config.yaml
num_key_value_heads: 12
head_dim: 32
norm_eps: 1e-05
init_std_qkv: 0.0374
init_std_up: 0.0535
beta1: 0.95
lr_head: 0.00918
schedule: "wsd"
decay_fraction: 1.0
decay_shape: "pow"
batch_tokens: [65536, 131072, 262144]
doc_mask: true
MLP neurons of a small language model. Each row is named by its layer, matrix (gate and up: input weights) and neuron, and shows model dimensions 144-239. Each number is 50 + 12 x the weight over its row's rms, rounded and kept within 0 to 99. A neuron's up and down rows have the sign that makes its largest values positive.
A block is one neuron, or neurons of one layer that tend to fire together. After each block is what it responds to, as a language model described it from the Wikipedia text at the highest values.

L11.gate248:47 55 60 47 51 47 21 30 42 57 51 62 62 54 55 48 62 53 31 50 41 57 58 49 44 43 49 89 54 41 72 51 46 45 64 79 18 45 47 58 66 44 58 56 44 45 73 56 54 44 53 64 39 53 29 40 60 50 24 62 47 67 56 34 49 54 52 39 34 49 68 45 48 53 46 32 38 51 52 61 66 50 36 64 50 49 61 48 37 39 32 66 62 56 38 59
L11.up248:37 69 72 55 56 53 69 61 41 67 41 49 42 45 53 65 30 65 49 46 24 46 54 52 55 55 59 38 46 67 34 66 64 46 46 54 51 39 46 67 60 63 69 66 49 53 71 64 48 32 48 45 44 49 29 25 37 43 61 71 69 62 68 67 45 53 53 59 52 45 41 59 33 41 51 54 22 55 37 69 70 60 50 32 35 59 56 72 56 43 50 47 22 57 48 34
L11.gate367:63 49 48 66 41 42 40 35 54 59 51 43 57 41 66 53 56 67 61 57 46 52 60 46 59 46 45 55 42 64 46 39 46 54 46 62 57 59 53 45 52 29 41 38 40 41 65 55 54 43 42 47 44 52 75 52 63 52 60 51 58 64 50 72 33 46 70 69 37 49 57 44 42 43 34 39 40 53 41 41 52 52 66 29 48 48 40 58 63 40 60 52 53 38 30 47
L11.up367:57 56 43 50 43 51 53 41 60 35 50 37 49 56 64 46 48 42 50 59 61 30 61 39 42 47 82 50 64 60 59 50 29 31 45 45 67 58 64 42 42 45 60 44 56 49 52 54 72 45 53 49 40 39 89 51 44 58 45 32 72 43 39 50 54 50 54 60 49 50 31 29 48 23 56 34 45 50 49 58 46 62 37 58 28 67 53 62 52 42 48 49 44 53 46 54
L11.gate386:72 45 47 60 40 38 53 46 44 38 57 64 32 42 64 55 50 56 52 57 58 47 48 56 50 48 51 48 78 59 37 49 49 48 21 59 52 61 73 43 51 55 69 69 64 51 59 57 35 67 55 39 43 40 58 49 40 37 43 46 59 44 54 49 40 23 51 41 43 54 60 63 63 51 66 43 59 44 49 53 42 38 30 66 52 29 39 35 42 28 36 47 29 43 32 58
L11.up386:28 43 64 35 65 39 37 41 51 63 69 54 46 49 57 36 54 44 39 59 43 40 59 47 44 58 65 51 34 66 41 66 32 57 74 35 54 52 79 52 43 53 47 37 26 44 39 52 45 32 52 45 46 67 40 38 68 57 36 60 69 60 36 58 68 50 33 32 35 31 58 57 45 34 46 50 20 34 48 43 67 45 60 72 32 50 92 54 58 49 57 63 48 65 45 39
L11.gate451:68 43 58 41 40 37 50 54 75 31 46 38 31 64 44 44 39 55 53 53 80 54 45 49 34 41 59 72 66 45 49 50 63 27 54 50 57 49 59 29 64 30 60 73 36 38 75 21 52 35 60 48 64 39 51 63 47 63 24 65 53 52 68 55 44 54 61 16 56 69 13 54 39 40 39 37 43 63 49 41 37 49 53 57 51 44 58 34 47 55 43 48 56 40 44 52
L11.up451:69 42 54 54 63 25 38 46 58 61 54 40 54 41 41 39 28 64 60 57 55 47 38 69 56 56 47 41 43 49 50 46 56 77 38 58 44 48 23 57 53 65 53 46 65 54 44 56 42 45 57 53 41 46 30 56 46 34 17 55 56 32 38 43 46 22 52 66 37 41 64 43 41 69 64 56 49 31 42 47 59 42 53 70 37 52 68 68 38 65 49 33 35 56 58 37
Responds to: Section heading closers

L5.gate197:50 59 55 37 40 51 68 66 52 57 39 44 57 35 61 68 60 48 54 44 45 54 36 55 59 62 42 49 60 60 44 38 51 55 26 45 70 49 49 54 42 61 45 51 39 48 59 45 41 45 31 53 33 45 49 61 64 52 45 33 34 40 69 18 33 48 62 50 38 56 30 56 32 61 40 52 58 43 54 48 41 65 50 39 33 47 56 53 57 72 57 57 76 54 55 48
L5.up197:43 45 76 47 35 54 65 37 48 38 43 56 30 38 50 50 43 41 58 50 45 48 60 51 43 71 60 54 44 64 79 50 59 61 36 40 65 66 42 77 81 44 71 56 33 45 66 41 49 49 35 44 37 65 58 42 75 58 43 42 51 33 47 23 58 52 64 34 51 49 50 44 39 50 48 54 59 46 56 40 54 44 54 30 39 36 34 47 60 64 59 52 46 36 42 53
L5.gate203:63 46 40 43 63 63 63 82 55 37 65 61 44 40 48 70 54 41 39 53 44 27 45 64 47 64 58 45 60 48 63 30 49 51 30 60 75 18 40 33 58 54 64 41 31 39 49 45 63 49 55 38 55 51 40 79 68 34 50 57 67 60 56 38 50 49 50 30 50 55 39 54 41 50 38 41 42 48 42 34 44 20 23 59 64 43 56 36 46 43 60 31 58 47 51 54
L5.up203:45 51 31 41 60 67 52 62 54 47 58 34 39 26 35 67 70 49 52 36 48 57 46 62 55 53 57 32 59 49 55 63 28 41 45 76 77 48 78 55 65 45 38 66 37 44 49 78 52 55 67 38 47 54 55 52 35 68 44 47 73 57 66 44 28 52 19 47 38 70 54 45 41 60 59 46 48 55 53 53 68 66 43 41 31 65 48 55 57 45 50 56 48 67 50 48
L5.gate273:32 32 46 50 53 39 42 63 61 31 64 64 31 60 52 29 41 63 49 57 54 48 47 49 55 55 48 41 38 52 46 67 60 37 41 50 47 45 39 52 52 22 57 50 52 59 52 58 37 53 51 40 47 51 51 45 48 52 53 56 28 33 78 45 53 58 50 56 39 42 61 37 60 60 61 43 69 59 38 55 57 41 46 55 54 54 57 56 34 60 65 38 51 50 53 55
L5.up273:62 40 64 55 55 61 40 60 51 49 52 69 61 54 41 65 50 58 52 58 62 17 59 55 43 40 76 50 43 68 57 48 47 69 43 51 50 46 48 37 35 55 64 29 40 26 64 63 40 57 67 40 51 35 25 48 46 41 49 59 37 68 48 53 39 56 44 21 63 59 56 47 67 46 33 52 50 39 42 38 45 52 58 53 61 43 41 76 63 47 49 45 53 66 53 47
L5.gate361:44 19 46 31 42 56 58 62 62 27 49 41 54 63 43 49 50 50 38 52 35 58 49 47 42 38 23 33 58 40 63 51 51 45 40 33 31 37 40 53 82 62 63 44 50 33 71 58 73 63 69 62 50 64 63 56 41 52 34 41 47 43 50 47 39 55 56 47 61 59 36 50 61 49 55 37 73 75 40 44 72 36 64 48 58 69 72 54 44 52 52 48 75 43 62 58
L5.up361:37 23 55 67 54 36 54 40 60 59 53 49 50 46 42 50 45 56 46 34 27 52 40 60 44 38 50 54 57 78 60 27 68 52 47 54 46 28 36 49 42 54 43 59 35 52 40 50 53 74 53 58 45 76 47 49 61 46 48 37 52 49 65 49 64 43 37 45 49 40 52 33 60 49 34 44 54 44 51 60 40 49 64 48 59 53 76 53 53 46 35 60 52 47 34 62
L5.gate427:39 59 25 45 54 59 36 53 39 61 39 32 44 59 57 66 57 64 50 73 60 46 51 50 65 49 26 70 47 51 51 59 41 57 52 56 36 44 37 38 49 58 58 45 43 52 60 49 58 76 26 28 43 41 25 64 53 53 27 59 39 41 49 36 54 49 50 28 43 60 77 54 64 59 46 40 38 39 41 38 67 61 55 47 57 62 31 48 30 33 38 57 59 59 45 36
L5.up427:46 55 33 44 48 50 43 63 56 47 64 54 43 60 58 39 65 62 52 36 44 48 53 56 51 63 53 72 39 41 59 56 30 46 53 46 42 66 51 55 48 76 68 38 52 46 69 52 39 63 21 57 43 28 18 33 46 56 40 43 40 27 39 42 46 49 54 50 43 49 60 42 64 59 55 52 58 59 45 54 58 57 30 67 43 60 29 28 54 52 28 67 59 47 53 47
L5.gate489:41 26 57 45 72 59 44 32 56 58 62 65 32 29 39 40 40 46 37 32 60 72 56 54 70 48 56 57 56 56 74 59 64 79 41 46 42 45 41 71 52 48 36 52 42 44 32 52 46 51 46 41 50 48 28 50 55 74 39 32 70 57 56 36 41 51 46 60 63 33 53 55 53 87 79 45 65 52 63 46 46 50 48 43 57 52 48 53 48 56 61 49 55 30 18 38
L5.up489:53 39 32 57 47 58 71 63 27 79 51 50 39 50 29 59 46 56 50 59 65 50 51 62 41 49 48 58 46 28 62 34 62 45 40 28 59 56 62 56 54 58 59 53 61 65 55 69 59 53 43 37 55 66 39 64 46 55 58 54 29 68 41 43 64 50 58 48 51 38 59 34 68 54 47 43 36 35 39 67 62 27 50 37 44 49 59 72 45 54 18 45 48 45 45 57
L5.gate622:45 42 65 56 61 53 36 54 42 35 65 48 67 42 49 35 34 46 35 53 40 30 52 46 40 44 38 50 43 49 56 59 44 63 63 50 63 50 50 23 62 48 55 35 49 43 65 58 47 70 43 49 47 69 58 43 70 50 48 29 46 32 74 46 63 33 58 51 55 38 45 62 54 74 49 43 34 44 53 49 47 38 35 27 67 42 52 45 55 31 46 46 38 31 29 24
L5.up622:50 46 54 27 44 48 50 73 62 34 33 33 50 60 57 64 62 55 63 55 61 24 54 51 51 49 40 70 37 57 50 48 67 49 58 67 46 41 37 48 63 51 66 24 28 18 52 60 45 70 43 35 50 29 53 47 36 70 39 52 40 45 54 46 56 43 65 44 68 48 53 57 32 75 33 54 48 43 54 31 37 53 37 48 57 24 55 51 44 43 73 61 53 31 26 45
L5.gate650:22 35 52 46 42 48 52 56 49 43 73 56 53 48 43 48 42 53 51 54 36 52 51 52 41 46 41 63 29 40 62 66 39 43 45 53 42 46 42 57 57 18 66 51 63 65 56 55 48 71 42 70 52 54 47 50 35 46 57 49 50 50 42 44 49 69 18 47 63 33 65 38 42 49 50 66 57 69 43 32 40 63 50 55 77 51 52 75 56 52 35 35 48 59 71 34
L5.up650:47 48 34 59 38 32 45 50 50 48 51 45 45 54 41 59 75 72 48 66 64 54 50 39 55 53 58 65 76 54 60 46 36 67 49 39 59 35 57 61 34 66 46 62 37 49 61 51 62 44 64 51 32 36 62 62 59 52 74 53 49 59 78 56 60 36 55 56 67 43 63 29 38 42 40 74 20 40 75 50 43 53 45 31 54 54 35 42 41 57 32 37 52 40 44 40
Responds to: Verb endings before complements

L10.gate19:51 27 51 39 69 43 62 33 65 53 46 52 58 56 58 42 31 46 52 54 47 36 54 62 45 31 44 51 63 39 53 55 63 54 34 58 61 39 31 54 50 57 35 53 42 37 67 19 63 72 52 72 37 45 41 41 35 42 53 66 55 46 70 36 44 41 73 38 58 31 52 59 43 44 56 47 57 43 69 46 59 64 39 39 55 24 25 54 33 40 64 37 54 45 69 43
L10.up19:62 42 59 35 46 62 41 82 62 38 40 47 28 45 63 64 65 34 47 49 68 37 46 49 44 16 70 30 53 51 74 54 54 50 36 45 64 53 40 57 62 47 57 49 39 34 63 58 59 51 41 49 62 49 53 49 47 54 54 74 53 57 48 33 32 36 59 45 37 59 55 53 66 66 55 71 55 63 56 45 46 49 40 66 49 46 54 52 47 57 50 45 39 37 58 47
L10.gate654:30 44 63 58 36 53 47 55 61 50 45 55 38 63 30 40 47 34 31 57 40 38 42 74 22 55 74 65 71 65 58 75 66 42 43 43 36 66 37 59 68 37 43 52 62 42 48 47 46 46 38 34 29 49 81 60 61 33 45 46 61 56 43 36 45 46 45 24 56 53 24 72 62 39 46 44 55 56 48 41 44 41 42 52 63 13 54 54 45 62 33 73 66 71 52 45
L10.up654:53 59 61 46 45 27 15 51 56 51 55 53 68 44 55 72 53 52 42 51 43 39 70 55 34 30 72 67 45 51 82 74 33 47 73 57 76 32 44 45 52 58 35 36 45 41 43 37 55 45 43 49 24 40 49 46 47 52 56 45 82 44 63 46 63 56 52 33 46 42 49 32 53 51 67 46 49 47 63 59 49 51 64 32 46 38 56 66 38 46 39 63 43 62 39 52
Responds to: Verb awaiting its complement

L11.gate212:67 47 45 56 63 44 48 55 50 61 29 68 47 71 52 59 59 51 45 49 50 40 43 48 43 56 47 19 47 65 45 49 36 60 53 64 69 45 33 37 52 46 65 67 38 64 54 54 40 39 45 43 31 48 62 48 57 75 42 39 24 43 71 53 51 43 52 52 46 35 39 58 34 69 67 59 36 63 65 54 61 53 71 51 48 33 43 57 43 43 45 48 49 56 40 54
L11.up212:59 49 52 41 48 63 21 72 57 36 30 72 56 26 43 50 70 52 43 62 64 62 38 64 49 68 45 56 60 62 46 49 58 59 55 45 38 25 54 52 66 44 41 70 59 51 31 45 49 51 66 58 53 40 41 62 33 57 33 55 28 55 46 49 51 37 59 38 57 54 55 52 28 65 50 47 42 50 45 56 56 50 24 42 65 20 52 68 74 63 53 65 34 38 39 48
L11.gate285:44 40 39 62 48 60 51 48 58 57 21 45 55 33 47 81 61 32 35 58 27 46 47 40 48 67 56 43 58 55 43 45 57 46 60 65 48 49 41 27 68 24 59 66 43 71 63 47 42 51 49 47 61 47 38 48 58 43 29 53 50 65 49 32 55 48 55 43 39 36 39 60 35 60 74 51 44 57 60 48 68 59 56 44 46 52 53 63 28 55 53 43 31 36 59 36
L11.up285:39 71 51 45 62 59 41 54 61 59 56 42 59 40 49 68 60 52 40 49 40 66 47 75 69 62 51 50 38 60 58 52 55 56 31 48 55 61 33 56 64 57 53 64 37 53 40 71 48 72 50 62 63 57 62 53 55 44 42 43 61 36 62 57 45 45 73 44 59 62 57 64 47 54 61 47 44 41 51 60 43 35 51 43 26 46 50 54 42 28 52 60 45 40 74 59
L11.gate444:45 69 55 51 54 40 30 66 36 40 32 61 59 50 53 58 63 50 69 36 39 53 35 24 33 20 61 50 69 44 55 56 60 48 66 43 62 55 39 49 59 46 46 54 36 58 44 72 51 36 34 28 48 37 52 40 46 46 23 35 36 70 58 51 47 54 48 38 36 39 36 69 44 75 57 54 39 83 46 46 59 47 59 51 51 51 44 54 68 64 42 51 51 41 53 49
L11.up444:31 29 55 39 26 50 29 47 49 39 58 59 59 43 48 32 57 29 63 58 42 27 63 70 53 52 43 28 55 45 49 58 45 43 47 29 53 37 66 62 49 37 77 47 47 56 47 55 49 47 68 50 35 28 43 64 28 77 51 13 62 58 57 45 63 30 49 17 66 48 44 49 39 64 53 26 44 35 37 68 41 77 24 45 60 60 24 61 39 36 50 55 51 47 46 58
L11.gate470:51 40 74 41 49 39 51 67 40 33 60 67 50 53 71 56 57 63 49 58 52 59 37 57 54 38 44 63 65 48 57 42 43 52 58 58 55 48 48 34 44 30 49 37 68 63 58 58 57 44 57 22 55 62 65 52 39 40 46 55 63 46 49 49 54 62 57 31 65 46 31 49 47 85 38 43 34 43 32 40 47 51 44 53 47 34 67 64 59 60 47 36 51 58 65 52
L11.up470:60 63 32 54 50 39 47 19 77 50 29 41 36 66 46 51 69 29 54 66 58 49 55 45 22 60 37 52 31 35 55 44 40 41 67 50 52 54 53 54 71 28 55 69 52 46 48 52 47 61 51 35 50 55 08 39 62 50 46 37 49 36 38 47 56 62 63 32 37 41 33 55 43 40 64 27 59 52 43 52 37 45 58 30 55 33 55 62 59 51 64 38 41 47 33 47
Responds to: Verbs before particles

L5.gate50:38 61 53 71 48 56 46 68 47 38 80 58 54 45 61 54 36 27 68 70 57 57 59 43 37 35 47 52 39 66 50 40 39 59 60 47 44 33 45 36 51 55 37 49 31 36 64 55 54 52 38 33 29 61 50 33 39 46 69 54 40 42 56 77 59 37 51 57 50 45 62 81 47 48 55 50 70 44 34 57 72 32 70 56 53 43 53 73 52 39 48 76 25 32 48 46
L5.up50:44 47 50 43 59 30 56 24 62 44 38 36 30 65 53 56 56 54 47 49 52 63 50 78 56 61 49 50 48 51 67 45 73 47 50 38 50 52 56 42 41 41 42 45 42 57 34 65 41 50 47 55 71 43 49 49 51 48 56 40 50 46 62 50 50 58 50 42 45 32 38 50 46 27 46 27 56 58 66 42 66 59 57 59 35 59 33 43 74 33 37 43 43 36 44 54
L5.gate78:59 59 42 57 57 34 59 44 70 39 54 47 64 55 51 44 64 34 62 40 74 51 58 46 70 44 53 55 43 55 66 55 91 41 47 52 60 48 52 50 48 50 53 46 55 36 56 42 40 53 57 40 61 48 59 37 41 59 42 49 56 52 45 76 56 67 47 52 49 49 49 54 50 41 58 60 59 51 48 60 71 61 62 63 46 45 43 54 28 46 49 50 71 62 43 43
L5.up78:62 46 56 49 51 33 54 51 46 33 51 62 38 56 67 50 66 54 39 55 49 49 35 47 20 30 35 44 46 42 61 22 40 24 52 42 53 74 32 47 53 46 38 63 26 52 46 70 36 56 57 29 62 37 48 48 54 70 35 60 53 42 52 77 56 55 52 50 55 59 57 58 56 56 45 44 33 51 60 60 39 60 53 37 54 53 31 44 47 50 32 62 53 40 45 46
L5.gate111:59 52 44 48 34 44 68 44 62 30 62 34 58 46 29 56 53 36 60 33 39 33 55 30 55 66 42 62 58 67 45 51 66 33 53 47 35 56 64 50 27 57 50 41 63 31 54 25 45 65 51 40 36 65 53 48 50 64 58 38 58 54 52 46 27 33 51 43 34 58 65 34 33 40 40 70 48 30 31 47 53 48 42 40 49 38 54 31 67 48 34 39 45 51 38 15
L5.up111:46 58 59 51 25 52 41 64 40 57 38 46 44 37 37 55 27 74 53 52 42 47 39 41 39 53 55 51 38 62 37 50 53 55 43 69 52 66 59 64 57 48 45 47 35 37 26 64 54 56 45 38 41 44 54 48 20 28 36 48 48 71 39 67 40 54 55 23 32 61 56 56 34 31 17 42 69 39 64 46 48 49 40 45 37 63 43 53 42 33 62 57 12 53 48 51
L5.gate193:41 37 52 41 36 36 65 56 35 52 65 62 46 28 17 59 51 37 69 43 61 43 40 56 48 28 48 57 30 52 47 66 45 30 60 52 54 62 61 62 35 57 50 43 32 40 33 61 41 41 24 52 56 50 37 52 49 17 59 41 54 68 45 50 71 44 58 53 48 55 71 57 59 67 52 45 37 63 39 52 66 47 65 59 50 48 46 73 72 59 35 51 56 53 56 71
L5.up193:37 51 36 63 51 52 51 52 65 56 47 48 40 34 45 64 47 49 63 64 39 58 60 55 42 56 50 36 67 34 64 34 56 60 53 54 34 52 43 49 37 61 46 12 47 53 50 45 47 64 59 51 36 54 76 45 53 53 60 43 42 46 68 37 52 66 56 60 35 71 73 60 60 61 49 54 73 22 55 56 65 64 47 71 63 24 42 53 50 50 45 56 69 44 48 51
L5.gate253:61 52 45 62 61 49 46 40 38 54 67 51 65 61 45 73 46 39 63 58 40 36 62 42 63 62 52 59 21 46 41 50 71 46 29 56 63 56 50 50 66 73 45 44 50 49 37 37 79 59 63 52 42 56 44 34 45 66 74 34 57 54 67 65 54 32 45 32 44 59 56 47 45 43 49 53 33 45 44 33 60 52 70 48 33 41 58 55 40 52 58 52 57 55 51 44
L5.up253:52 42 45 40 47 58 34 60 34 53 31 36 51 55 45 51 55 42 46 61 46 54 55 52 65 68 60 63 33 43 32 48 51 41 43 42 34 50 37 35 54 67 39 69 40 51 43 54 67 55 52 50 53 57 52 49 28 47 77 38 47 36 66 75 45 36 55 00 68 50 60 50 35 41 47 59 63 44 47 63 60 46 50 54 42 37 65 67 64 42 42 64 52 57 48 39
L5.gate461:72 77 23 72 63 33 64 36 69 73 60 42 44 38 33 65 45 39 45 51 41 56 64 60 64 45 64 44 55 50 32 50 74 59 33 56 44 53 62 43 64 37 62 51 52 76 41 46 57 40 50 38 46 41 41 35 56 62 49 52 61 39 52 47 49 37 40 61 42 30 67 53 71 55 51 33 43 41 62 61 27 58 42 39 27 48 58 37 40 65 70 56 31 70 55 57
L5.up461:51 44 40 41 64 47 41 44 44 57 64 36 41 46 49 69 40 27 65 49 65 46 29 57 60 41 48 48 45 60 36 48 35 48 54 51 39 30 36 55 40 60 62 74 40 40 33 71 44 53 64 48 44 42 34 59 50 41 43 47 38 41 45 86 52 47 77 60 51 82 52 50 37 65 33 38 53 45 66 65 60 54 37 44 44 53 36 34 57 27 41 64 40 37 54 45
L5.gate577:11 70 35 49 56 43 41 69 64 44 54 54 45 47 46 54 54 26 50 59 39 42 37 66 52 46 52 53 54 61 32 55 41 65 28 47 40 31 55 37 59 54 52 41 44 47 37 35 66 36 33 39 51 60 42 49 56 39 30 48 64 48 42 61 53 50 47 49 46 57 66 53 35 47 41 55 59 55 82 70 38 47 36 75 29 60 32 55 47 61 43 50 53 51 49 44
L5.up577:41 52 37 38 54 41 44 29 36 62 58 53 56 51 26 31 56 74 48 50 51 52 33 76 48 43 28 54 49 61 52 42 32 36 53 50 64 63 50 59 49 77 44 56 62 39 55 38 58 48 49 53 37 39 49 48 56 61 57 47 61 59 56 77 61 55 25 65 50 39 52 51 44 55 63 55 37 64 47 52 42 57 48 81 45 64 37 54 62 51 48 47 57 31 39 54
L5.gate599:50 55 28 48 59 21 39 56 39 58 62 34 40 35 72 50 44 66 59 43 29 40 33 29 57 43 52 61 54 59 32 53 31 77 63 62 57 54 63 48 31 69 34 17 43 65 44 64 43 59 45 53 56 55 50 55 43 61 50 40 42 52 52 51 61 52 44 53 62 50 65 58 43 75 69 54 28 46 54 64 55 49 60 57 48 66 51 40 47 42 43 37 52 43 56 43
L5.up599:49 50 47 58 42 51 47 55 48 32 45 49 48 41 44 61 33 39 66 89 42 38 52 44 72 50 42 53 52 33 57 62 33 54 37 61 57 45 49 50 45 64 47 34 52 63 62 47 38 47 18 56 64 73 49 54 44 50 37 56 48 49 58 59 71 44 54 65 51 69 60 40 55 38 38 43 42 55 45 73 50 34 68 39 44 56 56 45 39 56 47 41 65 36 65 57
Responds to: Title before a name